Weights of a small transformer language model.
Size: 9 layers, width 512, 4 heads of 128 (1 for keys and values), 45.9M parameters.
Architecture: RMSNorm before each block, rotary positions, untied embeddings.
Training: a variant of Adam for these matrices, 1607M tokens, 6131 steps.
MLP neurons of a small language model. Each row is named by its layer, matrix (gate and up: input weights) and neuron, and shows model dimensions 208-463. Each number is 128 + 24 x the weight over its row's rms, rounded and kept within 0 to 255. Numbers have three digits each. A neuron's up and down rows have the sign that makes its largest values positive.
After each neuron's rows, "fires on" lists the tokens most often at its 100 highest values on Wikipedia text that the model never trained on.

L2.gate688:145166129144123158113143175134138142124123170131161146129086123123109155110124111117118154111116163131115162166144153130167129132144096122157137140097126108087115120169137159115182124128180108148137096115131145109148169156137154117125114149143131141121147150126134183159168143111105110106174137138144090124116082130098114116110070158115120101112122133120098152161130159125136135110148099129097142106135113147119134110128093143086120159124092115156144130125131123178135122139124123146125106120107137160136064138128156157139141139161156110144117098075135143161102096128117147120148126109136163102139090122152101117153151106134139124081099080141110117121124122134096127143125078098168131113126140091115180103110122106146077108132149108131129146103152100139110137113146103
L2.up688:124112100124114114133137132069117118118148129147149103113166141129119148096117123099114131136129130148105148113074140166155097105132122115140129093104110146142160110104120114164132176103153111122096109128132127127127187147112134145103130134116117124118123086138133134109142124126110121125102078151147130143177129152127154119149117130136112076176169105119128150144101113097097145140130143135101182124079137182124150161073120151118149147105095111122104112161161125165135140160117140120181132133090128127159141132116194124111119131109080113146152162099107139167118128131161115111149136118109127118160099067146119134124111068155132152116124134124088178157119130112170175135144067107108182089127132114100134126105122172185100127133093135134109096130100145090121149167153097
fires on: "-", "–"

L4.gate16:121119107111141124122140135090140108134089137070171147099138120079129160158112097133127185150167131117168129169107174141147072137158130102088157141078101083131127157130149142097129095119120138162127123108109153144135137109116128120127143146139166150153178143169128147130144104152129123160118095145170168125120156125137169123097096124102112118131134129138116156140105127136078132159113126099096158147139147124094120136109072153121145132131123110170118114114144140152150142119166122152125115111127110121140139077113101129133148086155135113103144154140121153121092139149125112140145054154127118104099087108133125134131130125142132157137080129144137086111101151102111132113152152095105134127129153094099123095133129172145133103122126155099127095145108164155122124111106114
L4.up16:145139124146134133103124149105139148127110128136115132171147136124132136130132130141154137115063114129166109116143135126116127124125084123076135081170118149147171124134124116114132117140148091125123134161115144126135150107139132152097135147125076120157128177112139137144089133128132113149126137135100155135152119152082121127152131133060088115181117098171122092121105125115128150108108142157122127126106171163118115097133154120122089082089103141102131177125185119133113147125148131130138154147155151081087163127163100150148110130129131117085110118103137108178111178146147125121127118141162138152134091156110111118112075157098156150174110122128115121149135120126104096101103113114110070109122091124147132121102132130162078097148126150099098157194135119123130115145115062
fires on: "-", " /"

L2.gate417:141104126112123134099152146193110130124124130092154126134104152160121133108127133107099115132140149136123136156133150105207116157118127129099119110111150091093122145117114131132135173108196157111128163061164105143118146158115146160120177126158136163142153114125118116109145135138146125106077106158101113157139148137129094117183119142124131073128114148102110101153104125152082114101101136128104135175130153115101151132097098127110146136101113126121142106118161110150129119150113095091134138110156146150148167142107144132122147110118080095136116133136145156163080133136123115153098152133144114141144133113143179117121182147151122117122092128147153133183141105122165101126149103141140144158123133103103115140111114140150119119125136094125104112126142103131137122137150129
L2.up417:103159090141129102134140162131102158141104152165152132103131126124109121137080154123127147119172158124115125105166196115147153169125130144107091147162102130135146107136106135118141152170125098161123129130129105116134081103132126145115113167102132128172139135114097121178148117115108142112123123142153125085161174160152106112158113143153102116106155076139147118113119177144103072143100121105138143225120149090118134168120098123158124148114136089121150136137106083145091090120151111093164140135148118115101106142092095141116128119121120135142108136128142114166101123133134136161113139109123119074154159159130182170128155134173158129095122152099100102138175164089164090157119163130166105143141117149119163134099194148126141154118132163132123102155155142119142121132121150
fires on: "3", "6", "8", "4", "7", "1"

L4.gate283:134135128104141118112099120154155061078107137151120106127163118116152152177107126118112169130155088109158145150140154079141115162107106113146080158117120131125139111140113158108112111162145145179143138142090137111118143055096114173110167135117161123137126125151153111106135117134144099165144130123173157134110134134157117097177126133107132098140127105115116093099144094093149140091156146126122129120096142105140147139140105134112140097128121127090087154108213097123124110156142147105154144113119118173129122106084097131156146092113147107129130135162131143156125123160130143099146141132150161135130128144166142141116143137133130116147149122112209152093135188118102129117130126121165092153078130116130137117146104123115144125138122116095089126126110151118101126155145122
L4.up283:109120145120115146118122110170152059123111068139150135138106113076112092134091129077096122130122072150149157113119106105121064111167114133118099133123163112121119099143150112121139121133124110124163143123126118107125120111121134142153112142108153096142122143119145144119143085106095123152123166103144128104158121118104101133154083135113131145169150091145173141085154131144133131166122128136107124097129139130139160152135128126128147117103150134108125153121125120108166135160111100139118133086124111103114148140089165155153146126121106109157088118144143131161154116117125160127116151162129144093121132135140159135116153149136135157149129127126134115149127149130109150181124067135106127115101108117157102110107147135107124154088133148108161140129126147120112150164160090
fires on: " |", "0", " two", "5", " three"

L4.gate447:120132159114129134130077151144128134131132148112094126144147158092127108064133142113101154178145123102133088151127131100146097150161126114151154123099099129132138109147139112105126089151108144125185130124145089184139112143172148101142153144143096159132147151117114139151111087167126125088142153151138135092151075104148139146131097170099120190108179144120144127142101169153135160162150163134099125128169089126109156118166131135102156115149079090091098126152140166146115097147104188120132110109149166104182148166126139105142107139123133123085144155160136111100144120134164123122145088104126129158136119101119118102110130139110133099128111111110119114110108133127127161107172121101139071157122134073134150130146052119093132164132124167142149087132129136180159100131098117
L4.up447:176162165148156129167142165181128130080136145076163131086140134101134105093109118122164111169119154126107178154118111142109136082154134164148129100170127138150095096118097075157123136135150095163151107100136157139109173149095108103103126113161141122121115131125148091142119117145106085117131167169131102109111076127157138141169160127092113151158137160121114098123138140124134149203108117154104121100119095118139120128136116146093148135084143154139165174153133120158144125134112175142139181169144117148135143105138179047132111135130135144126134145132142078146157148148134161122121116125118109112141085185140108122125122117139107119107086165140098155140140113103155141152141056155140149129117124118156114128128099140125137154090133169110134113102124139134156157137132168
fires on: " and", ",", " or", "-", " /", "2"

L2.gate274:116161105119143144141162134165152079130105154122126124126168152119119151123098113137093135099117130104163148164144107121106142115152112137115102123126142096139111101139124149109120108145088106121101058114133111132124093130119125117128099111109165076142151189140123129129129121118151142140106106140148153156106142153112103135139134140146161104115148120165085117118094145133114129082132146081144156149084169168115157182074123130124161125139083138114143142100120161133150162093126128105153144129115117126111143105109128139135122158134078111186127150126162186115150111164135160105136104122092160087104162117177172134102133093137121133152130174152182135131134157110119117147141104115123117101112130131174125083156160117176122127100136091118139111108134181106153144121084140
L2.up274:089127145139157111147132096103096085113134112134146122132137125169100131139151078101137121122116097118138110152130109096082139112160102098155121095194116145137118089146142112115128133154135103149143129139152091129136124157170150143114085139092102089158141116091136137111078083149134169130060139129142140137126078109145114110121142104157168071132148101101098179130110121149122129121150125139170130109096135131136148173074146117126150138138127118127097122128135156126142174110113105128134142124076106121158133089103145144143140158101114136105119084114119134167162145102164163101140146105136134127110152145140116091113136076138117119159085123124130097109181126130073131120140096117131127147149147152084132143142133108139117079126108133115107175138107137129151170103077133
fires on: " |", "0"

L4.gate63:149152105155160143103113137186116079189121114156126171099148117137143138123149145150116119124120126089116128156128122117151145128087138126134148109135105100119121159160114162150120163167175148119160124139164090098129103144111120170085143108128112134124136136159120127123068145159178134122159140105144156143108123136151131125161160167122133130143107101057142115121105120133147143132163136170118122129158152133073127115124114098114133183146131137124116103083114154153150100127125096061135119099082115147125157120126113145100134086109139096128143138109162171105151127151141111106086146153137110079139166140128147135110096125173146122113125129114123114150131143188138155153146125101105138094115126131161150112125155121144143156079169147138175064081115155133180116105128109
L4.up63:110123112147129112087116095150132142128090109136118130143133133097174160116111132151158088122086139103107149153104146115133092134128122131113128141110087155167125127132147132149121164134162128158147154182131123149090127119139131135156171118156166141147127163102129116129093124120183140105122111098156158094131149115164092118107109154113134112122170150169148138117120155117150102121115127096114141123131109172124148113114145159159120120107090129116138149116143091127115108142131173165115146133149141111080070106127154149119156101156154156108130162098155149133125089173129116116150151116148138124151112116134169147122108162104162132071127110113134143156148125099155128145142100133149098144135097087120122133128133101153152096118160113123084099133107132118137127166093181
fires on: "1", "3", "6", "4", "5", "ly"

L4.gate582:132110124144149165153118122101152123105142141134125130166156130122131172119133129152165140128147180127111153131086119127128158111137124124109082110107137097070082141122131138107130103103152147144112146102137122122141091110114131111143089150120100117135124126134130121186138142123101116190108103125108136146139121146154165128138106141103186095113106118148130135153129143115122122084143142153114079114110113138088178091085147114138114121131077147078150194095131130140139163135175179109170124155121130112138111118116137139125132157129145109136081140130094107134113085147136124113073160091090142169107147106154117123119137129149130127126110114131127130138146142109137128136168179132109142087136156063122157105167110129107148128137141159125118124119117139068152132120088164
L4.up582:107117150146096121155112178175111131131167149129128109172105103131101091121173126108079134146123145130145115160081111153064135099127142120147151103159118103167104113162092083095130130111129093122143170132133106118170117155081131117166174138151143108130162088135133148143115130080126075142122088159072130135095141097103115150097142140162150126160116131113164123143139161156155158107135145134121140135131094123094120115135147134157116082109117141109130129116136130127158101119101090108121140137154129107128117160129117133087111129155088137148071178139121157150120092113066106146132147151133115121083153112140145076119153142175109118108115133122148128160157103143108114130119160125167123112136113136112112149162102123117167129148123124127071134144118145110163139109125115
fires on: " |", " ", "0"

L2.gate159:122139088141086132127148119133111112101093167112150175107128142088168171090125114084143133155107140145109137112086141120156126098154106167095125150152153146088125141127142139199128145162106159110130138132146113143100110129106120129131129109143071150155114128119103103147148132134140146115127117118184135098078124126132143152151096191085171135141161138162113110167137147133144127132159139146139182116123153171135118166169111117124136120106132112128096137137092176157138160093146125098122128122107136129180133048170111130111142113118189120122138175136111137110102119133106150135149119119143117102125103150130123096122116141132147145120143127106168155146145154120128131136148162129153093093099153142154156105108102164138120129125166137110106092110125110120102144124174106
L2.up159:162118132104154128103152090151119143091130143137122104116112131132101142132149148104175120102100162143128114114169180161126102118134127141159126163135147127140166091159124091150104157140139146089174106140119115153065142141110105110087124113090154122138097130108110083132128153123163110130133120145129127144157142092134118178160094157146129092115094142079133128124126129089125086109118139157118126181121105113093138129166158157091161087130133165084150141119115140158142106123154154138090135183119092142150163121160117106087116155053123120088108153146108145132149172125114107125133142102149138124077140112128142158105134157120143118108167112135113131127084111128149105164169139158136135099123114155156168086150166120129181127100160123146124143142087117094133134121123110
fires on: "3", "2", ")", " –", "7"

L4.gate500:142142099154129103098067119120132132117131128171119144143148151096120130112108110123109094116147137129093093167126093091113138110140106148109124156140178192073132165165125153109120111137132114135106140135123121161143091149165133127143123127126136122114117112140148096136120151159122137126131120105136125104094111130102148170113108156148116145075136105192126112136114180141129096094140139152111146152172121153159120090116163129108153160130109100126125113119170144152150063117168115135156141104164155112108097162117093146126096100183067118107119157085101112166106161131128145082121099107118182127108114145157129120127151130118175093144116110168121130116136139156137113125142129120141118120112171115133114088123153165126104087135151140164117139122120109097154083143104136
L4.up500:135156139097083091117108134120134119145102092171134136134129131140128106092091138143146107117117100102143110128129084095067127132144125159139143187108168183161125158144123110083120109113101128091169109130087099155121110117147155130165095175144127115114072134095126115139083106159138120131113094103117132128137117138138127151122119127149120128102138103141131171138121164110101125106090154128145101112191127150134118113126165131119118111094135168121122142133154137118152121128102099163106132109127138087152152148110089149173118149153072132110083127130112121145095148113151161086096130077130164157089140124138147114112123143081140103177133111133151103138087103127107110088121134167145130152120167120111099130153133133154155123106159137144143148122157134110126123107124099
fires on: " /", " |", " Goals", " ft", "aged"

L4.gate147:072145151124093152110130141138155118105117129177135138154159083090118169155116112173118095102166145101129114111120194104106121152133094125114120126131138084120095086100157163117165134106125159116153144100116135100140103145087122116142130187122124158108148096120120139121117148120119121129145155145152110129108129124104117104116127127118106144115144139122111106119143164113128111112132126092149135179146133101100136158146109106116101091162098120127140131155146178163160155110091127165147168098113137143140140184094119151144105197104132113126117137139147155103135081143143142120147139151081110055118113111129135140125067075130122101118123116160141143108096132116117141096151106118143142100145136103150161139110124103115122128116105121153157071106113159094138147159130116
L4.up147:100103122185109133110106135155105146090168148172118103154136112146152134146118112091140143107092129075087101154147153113083147095161135117144124137145130114127106094142134119144129165118120161145135134123133124145157078113125109134185154155138087099137148118118120148130124146072126070137113103153145152166116103130164129130097128124144179180101168118139165135119120117141144147088141113160085155119095150160088099147130107101129116125107139112151164129127156106174144092133158124104087119121103091130121096144121111158130104152138073131084131097110131100130169126155153096115084145116124131117070145139131146113144151145143149144090096091136145099119129104093133153102132165119152105140085147153109124120168111106135114145142158144133062148159092132140098124105147166
fires on: " |", ";"

L2.gate683:121138120135106159167125125069156116120115155147122118142141113167133148141127146115104151150165121149170123144112171102147132109103141085093146156122117110107132157129142134121135131146145137155106107128130144128176118097102105110160128154159112161085124100129141107159141141133139125134139109136134138173106152142146122094095126139094141153099147101122123112131119157129137119119172125124117142176165097169142156159111116151073137174156134099110129146162110147121139165106155176108145107161110182107156110115106094175129088135170162081144151100123170145160135152123148109116156087098113101119132125115166146121122102086110120104126122121142163171153165122100128147106135154138150107115075120102110112122139110111155129148145136173131112092135122121127147090116124170
L2.up683:100153089124072155148153143107112139122132097144136150129150103133132137137109135128136148110158147123146113129130161107145102093115153088137129145134094121164141140073102120144111151124136148168146080085095168128187104095124126106094126118110125135117122098114120120115150140113140111106177107139139137110125106142156158112110134089118143128129124076139110109139123133125118136135123147125132142138120125162098093139129115126112079150081112086151103120134126127173101115121132140082110135137123173141152178104088098157142099124162142152123128132134104166149118122168149127140172095132149107172094093108163091124166110125135092114116091110090089200134136123120145153062077103144161164130147157137098118144111043107133134136120082162136131081140143124126192119126134171
fires on: " U", " of", " D", " d", " de", " E"

L4.gate696:121150106117093107142098087115083158137110147098137135115118148165129142108147136134153164105159134129147084153138147100150151113122148117095136118137127112168163131143143146120112135131143161136170101111107116136137135159128107132099157112159129135105154154108174151107142112129103102133140108133170139101120143080132156119162121132112160122099132137143128144148085123092099111139113117099162157131116114075112140128070106149117118123132102117117099126129131114148151137081140127122142104104169106099153158147068135161118136120148098116127173137116118165109150155170129129152176127093127153069117102128116119124118124113097164122128142106134132115116116152122089105135129110055125105122154115124168148081131110130111135112130134129123161122115118136091192106109130164
L4.up696:143111099131173156134138140132170121166114139179140079161106142169099126155106103113139170127137128118132145171110142105094137148067097100107175143161067078155115133157154156130166150139114145102122122131125116119121104106108158179127150141099104125126111130123143124116143100114151108151120138123179133096117081149125175167104138146111096148072102108118121148108149124136111139136137147127139126112090125143102106098083118118133165115103094123120098123099088139176135120162166138168167096102123127126113094174182203158159138109138137123157132135125161091074147129135150103107147141107121133117124130131104163153157125156145159115106162143135106094104149112145140098119126158075122128113134119117143112149114165123123135133106138146121141146159158122126139120130130101
fires on: "-", " that", "1"

L4.gate38:119132125142116113158113118118125131121117138098145153120133136132138124124156085096138185118114149134127152161113107117135098150165104114098141101142126120147139172121146137142129103105182165118147154132190090109156130171132118118123161145126119140141118193106135113164116137119140155127102131119107085138093092141175150131154112139124127158156149138146117085137103111160133117122142162149132138169140143141085131135171156106133137146106079125159056141129154201134124117140117110164104132101139094151151136128157091139095151146142145104071152109090112126147123107149103116195138171095153113121099119124118112125128098117128120133098127101157101137122114112117130141129154103105136157087117131116113124122121111149132120137181152067128134133142101098123153111162158156
L4.up38:154189121127153126140127116145148131108107106125114171074146121125104146163091106178132119096069097177129148108112128140167114143112103114082117123095142151133148115101134124139093115149148116107065142137130167167138134112126124109149123117131126128099101153110097117109161151148149148124121154073122120136106156142118065119161132128124095180129094139171110134097146157113151142138129155140117134110114155145102139114143082159101172119139159147117138150123154158094161133093117102121155104179113162115141163083094139129127104110117117116121150129145127094144119108117095116097137110159100154127151088137129141160137141149114137112106141158115131145113114147154141097097101075128129165118138119093143108116136147178160146135130140162113161102131123121098130134190096169
fires on: "-", "5", "2", "â", "7"

L4.gate699:119096112149141164138117142119121115151141118105156135137143098120090124114069091102121156133099182123157077184096178118123115149077128107110132114144127104128166108108140149131163154143140158142145151112108119118127106134115118142100107121177101162152163131110137115098118149150094110139103129163127124126095110152096159098120133142131105171162110155145134173113109116075098071110130048143130138132091138139111151113115130149159205137176134149118084159133137130146140139153122119125128083116171096136116093121099152200121118121100109110167119138145118133147105099106130087120131149151146125103113132128097127133123082138149119109111104137099105149141107116145099146146139139082143131105146116098185140121125153149110103118103132128095118109145107113130149162162157183
L4.up699:107086118141136158142148114116093105134104133159132136159157118076124144141090130121139127084122096132113112144148110132110087102102149108121114118103127112151127088155149120077153125137134151092093129146126136079085119129145144096138154111138128102134110158119152143110128158155118097123141112147134112136102109084086167147171143160116097173150123136160093143104107136120143112147119108121142091119130121176124122117106165122173149136117133102125140147101099151157133132135119139128112123151099142141174108167136101159114116116132094134120167184153084116121109119114135094178161129108113128123141145117116093123135131144137130108142152165130161149140156141129177146114148186125131089120089157137144124121123113089080135117129120130129179094138181126135123160117131110
fires on: "1", "0", "3", "-", "2", "5"

L4.gate597:144143116161137118143139130067129093151155148147096100142136145122124176109146108130125137157124139141119080152166166113115116087113175117122101141080121159106146145156139114147156163154125106116138142159082118104141105160114103141128082134148142123102143125141134149128155112123141156132155122151173115137114123147160122127158123143154167132115139110133131133096162146141103075170104077076152114103105142147166125117093118115138161182163148155148140124111142180066160156116121174127117119157151109126103117141102156115161146127137112116157156160179109123084117143121116131110124128136087102138114116119124102128083109107100135105141134149146127141126075166128120073130126185084120113132093111101133085144128157134133136131118174125096119136044120109115132124137130153
L4.up597:123080118098113115139131173071081139141085117114172113204163099093149138109138163127145133168112155102138156111103154154101132123130140118129136141101129085129127101133128113146112118112083127113130115113154137161114110111115147112162127136131134152103074137106140140146171110072131115154183103114149114131177156129104113132147151102094119145175096162116150149136166127088141159121176076115131104141106104119108114171152127110151120168099107135140140174089126191114128133174126149134096134110125115128110170101136121122099111144128124120132113106128129130118108126130139115126143092166113121078149158099121147156113166111106116109118151149130101128125114162127131089147134130099160141110074112142145109119171131153098145105118113144118159124142088135128159136132180102
fires on: "3", " that", " well", "5", " this", " It"

L4.gate14:139177123116142138125135141150171140107121129112098138136122110100102133113151156136128147120206122114134118148117145099085123143140113136115093144169108091083071106117131117092132082144156149124121154153162132116163126091120119151157144153141163151136117114167137106139112108105178095150140150131121144128113135139156117141105165168099190105120129118160126126124117171143144084127141153110163148152154111103149150170100081092121105093158117149093089152137187146123094106084134142115147137103143124157174127119145118157091155117105116116171104146113147148138139123132136096110133173148127130119060172148125158139127108127158125179173142168153183150159122143121129127121170145105131111079156090117127159100114140178124114135136125087142156111117104180140112138122144127
L4.up14:163147128058129083141120123094149151127166122127145095111124123141116120130107172122127149142124133142162120139120123078105129131112127153145098104157109119134123127090148123129132121166080131073123125151111144113115121110078067147130143139163129087141136149151148135134137131093073123110136138129088154123154145149100136129140137132087125124127126156109103125122109139114063132117135135096118171165113095085158138165119118126123141174110104186126141119119153104114131124105131113066123116088128094124110148140155132114085163146136127133162132162158149103104143135152119105108142127091113118161099132147106141148075091113148148139120158132144145139088121152123117106103138121104129118109124119092123137111134124110142129158127111098153133153111156195123119150125113135
fires on: ".", "3", "5", " .", " |", "7"

L2.gate691:165100124114117106149114170111151107128157113107099145171151154136079152077111119114081151105123115165128157120136109142104139180169124164113147139115102124140157145104125084145106142116133098111151123095177154111139098129118110128118138143141113143112123127135165124135135140155140133120119144166109080123129152156119099104169135119105146164168119156143105128141139118113153127137152132115115113094159114167172155141147117124100158111138117093121129146159097126117142100122157136163118136135168113099118100107125133120119111191106057101145114117086096138126115093132094157111187149111105150125113151105122140125108180149107137153124122114145110152176144123148126100189155102134133126134103123090138180120126144107108133112110151085162154112136064127129139140148146147
L2.up691:130139114140124149139121129108178146110164103164123156160118141128100105148108129137125102074133123164092146128092116111114119136138125138142135094139128117138086097101114096224134131119119162146115117130140173109109161150105145089174113120098119090119122115138138102149130129134190084157142094144107147060091153153089114170131097141161111127149109142133157116138157138077094127159146141141142172109103110143172111128138126124150129119100132149150139098107100187147149139105104140176117129155130145101162090154137098121147144081127093131116173143127116124152132095094105125132124134120140167115111111123172118152151133140090162112101174145112128146137145086154083124148131115113138142113141096154188110112131153115096128176096128071145168091142107108110135107127182114
fires on: "-", "–", "0", "ograms", " $", "7"

L2.gate571:117170112113152169137124129069111117146151120146143097129153129157188111116165105140110171124141102130123097121100101102129149114133156146138100158140108153103147111108162170103136145102130117142124068129117103076168134111151113095149088164114127109135162131138144120153182121129147118134117121114125111141139084085151184118090103131099136173146140109118115129164125129073131130148124133134110179142176142132136121154113105143105166137145130174159109173118099127168146172132104147076152134147145143091116122097110138140104107147150135133131122110102161147170072114116101105083110166126138152123113121104099150138131100082138126079099115118118172158129095130125152108092149125096107131074122141082076144133116124120109092097136140137150147115109105147109153092144140154
L2.up571:112100117105131132153120106107143158146168119094146095141137108135142129121121143135164100121136139191111151124150145126145150087104140076118152159107088166079160106141126154166124125140155142120132123075098163111146099129097140136141145131128107136115135165132125129102151118114137121146114118124162183150148173081142150116136127124126083167136125095105106128141159131101113075133112127104147147121135107143109127120130107145112142120128156142153159139127140128103132131121137126145147127147116143121177133127163149142095098161204152140110143113101141106133111118156122137137080150142079136111166098077137127150170123127108136145127112146113150203116101118129122121147094158128118173121134114114098093142118088145165111150149114128124145123104091126137177125131099148
fires on: " de", " du", " of", " La", "-", " da"

L4.gate361:136102123141119123133136155107145103174121095122146152129126130122113134171090136116151084116191175089141143166130101163126140106138124132168088125105159143123162132189131121085135146128157148123125123096104125152126110112150133111108133135166162146103135128102126116117150151182090134160150133162134119122101147141124182153151118127092137080116133139142119142140114119136109160124096128054084137131123116102121137140093077152129134138123083108101121113149090141163152145119138138156160137158144146086123123098156151135107145155156149116157103107143139105108120167141143117113147084088108133106122137106134146163148153152101122092144132137117135132169117115157122113123131087065123098121148144132171094123113126154086143134125139160107120117144087149112148123161168136
L4.up361:183145105131129071165112168130110109174126104104132108132126135192119134140109155140116099108100155104127117078128129112153130114111139103122133117128137124130160138145117101160159164106133121123099165130144082119120133144146137164126142128140112137100103194124093130122163116161147152160116130117149126120156160100145147120139146155118149119125120115090115123127089118128076102158155147121162138173108128175115129122146103145117152132061083134118148121124104175159130160147112071149137156123104126159125099105174125123121134122160121144101130156110128132088127130152127174132141146118134130110098127140115134170085143161162094172111158145153142117103109110160131135129141103121173108106135144143132138132131143156103153132164127094112087101182130107127136139182123113
fires on: " ", "1", "2"

L2.gate194:124109079169127203132093136110131145143103184126145143131158135100111142100136115094113161123117118123173098187106079102104124106122123121183122077106083157081118085134126148087159126112146150130122121150107142135118130133143077186147091135124109136108163154176170142133124155165138140168139094119132174130090155088132132130101126127164178109119176114135120130090096157136132090087145154134126152165083086108128139137099151135143151134103128132112075123108126156129114124151166133139104111123084154105133142131122137124179098062107110118133136152158111147133129162156146156116134117108103144150083130141159126093154129151174157129135128125179174147122136174095106120092126122068143087148134126127144134082149145130124119142110139117140128124118120148125135136123100187
L2.up194:156125115145105170129130164109098116143143121139137119128107123150115113098125112049129175149113139140142121135159094100093153145129095091149124120075103124144126150097128136124122094089136102102098157151096152126090121128106118180142133174083154154121135169151132150163098151106180087136175113128143121100144130156142133129136152107135118129115125106130119131131151133109092096074101144187154129165067098143143128115153172117172123114121151098100110111116110175163143167105129129183086121110128110140143105141108075166184112097143124153124150098173105089163144111138141129098177098131106133139087127121125151124116113115123125094126125109134151157118143152115103128106138116114162114129123136129159099138118140144149126150138089173093159122135167153128125096124137125
fires on: " /", "+", ".", "-", "–"

L4.gate673:120115133116143154160120155120154110138124145119142165123082130136135103109086127086142131083187143107133113104151150172154124143170123120147132141124103142121108085107128171091149151135145106128142116132181125116149149127125119134124144131139134151096159119148134166133121129116110142094156149157153114131162114167108071163124152139102145144086157196133109146133121142119082125134117113105088146119161107089160079174160133142131131163119121095132160065131126123165139125122131116130143102148093134097107132126099156099147076158125166144126136153083151149165130113108126152117178115142116143075153093110139127118170129122104156117107126129144125152102135144077131118098141139122144153107114174107128164115150124129141136129137160158117132112093152128130132111169130163
L4.up673:134144160090116164169110154171104148111155116120135122098143109129114071106104095123141112132096116133076122140130127169144149149159126095146125111131124169111072073117135118109122123166169163102094166118096114122164112131174144144134130136166129126145175078131148142107141173130108182086105111095121118156181118151128059123099093146136136116131140158121107178105120160110130167156095161155145160141090144145120113142115099134135137152102087118148135122144120149103151127110107091144147105096108160120108147135113170122105116159133101112100147144140138119105186068101125157124121127150150145132143134142130103155167105123120153119113141126129093125097111099093133155130153118149123131099123144112086142135181150140134149153131124114121156148121120162157141116114142094
fires on: "-", "—"

L2.gate316:138143102109096094133105107129117195116125159154097186120111129107128113115087158113149126104111155158111117116130108096106123159102146086145106147133111096116111142132136145090129148121116140136142154109170121165162114108127101128125122195154100131108183103115066109096140142096148103148045113134159166133141107091144107131132136131166142114137147123115097161136117122112158095116128148062151126138093131130104099139173109122129146127137121112136118120135168142169141132154142080084154122172105126128105157099137157115127122124136147123147091160146143145107147161200168117126150103124153135104130130165140109137131124142141132074112128119124085145130111134132102098139121140118116104124142145155146110126107164142158146148125163126116079123144143127132159117148129121
L2.up316:134132177170040113137159110102142116129121092138153078154097130143133114116136114102130107126147095130124161166169121124109112189112083125130140171148112111120115153115088132109169180103216119136174139157135115099152098122147122127111175175113165169131134134125100103106151127135178129132094138105120155103118143108136195114147132095129145148113093134100125106088133103122137111158144112129130156154133139128097127131114157123166137187106156118116167127126173118126108136084138155125167151134178109160110073118103140124141125106111134159166098116136102124083137145126138091148109134172109099106102139105096174112144100150141120162094139109114103129108168139137113146136108149141157134130143128144124134156099138135136151136132095127088109125160133136125108134090084090
fires on: "2", "1", "0", "8", "3"

L4.gate261:121141126103096167125121120113094095127108141122138085121127122084138149146153141125096149165138139138103145137150153113163164127142138122124144169119091106143101093092112145142133129054138163106179133127177111136168148107112059123101128118160118179089198088129118145118124132105095089130159162142132154127114096114108070107157101154097125146118150118164131105108117133137151144119178102103155140182123102136123105134099118118144140108149121114119128131169139149114115133128135168161127117132130124157139128125102116136115102166138135108110092123133129173123155111140126104097129143098109104119111116136108148102091086127157169153156094142151136135144093149110148136110150112111121122108105129120103171131161112111119132140152145138157103145106143138134115108166153161
L4.up261:143144088099090138129107119142149122116131124174086147132133123082136133105122117141075140158120132141152147113185155126142138158135129130137128125107140151117135084110141115118147082121106124102096129135137118118113117106166093167139135169103156146155119135136159147089090142119120130105140140133103129157147119111103100117139125107085123101154174164139077115098131129147154166125122121130119169150110095136135119154129093081116091089144139111114174120142150131083134133102131143097127130157169095126152142157126082167162127136163063137133113190176105117077127146131109118128095134117125129177101107108134164163120133132120157133149128120116143093119096104097160136089118135131080105110095122124092128125131166101137140129142084100114096101138152190118093109154140105
fires on: " |", "\"", " (", " year", ","

L4.gate8:118130122130169097132126096102135115135145131153106110099160141114133150152113131109128136141114114120119104185106136126126117161141174125119141129109146157156160180126107161110187152157135182144107132103150143163101133123164150165122120132118127175176089144151144106127151094169122097130131141115141089098144104130155146144115151126136141129106149143153090109089138129174076124150133168113116157164180155120146110129156138108140144101149134111129100104141118153155138137138132190125112122144062134115152137152104085142186121121100134120146100163164128096133150152081169107099142135156146144138096142118176139152145149129142163124156147125121176123108140112162098143085116149115137098140137156130119143131103141152152108143150127135164167100126134160116131095140140163
L4.up8:122154167194118129100110125115131136105144124138142139109148136159130147167093148139150126141131094115164155087126127092108147121160090133132158151127137183065139115159154136142136128127103131127156161121097128120089118144137165148145153174100146107089145122123113142138123161138130132113110109103099120098127102146129169112114064142123129106101103104102140130161118123132174120131127152153112131111148153165122142130087129105146133133147156143193137089114126114126115145110125101063124195156082189141138098161177122138153105127133150132122138100122154099138164156117140071129122101164116146140130141102140133140126130126135139142129101106130132120135134172118106130112128120148128085130131108097146161130089081153130124136130138124079088121155122128164119136080143114
fires on: " |", " ", " /", " medal", "-"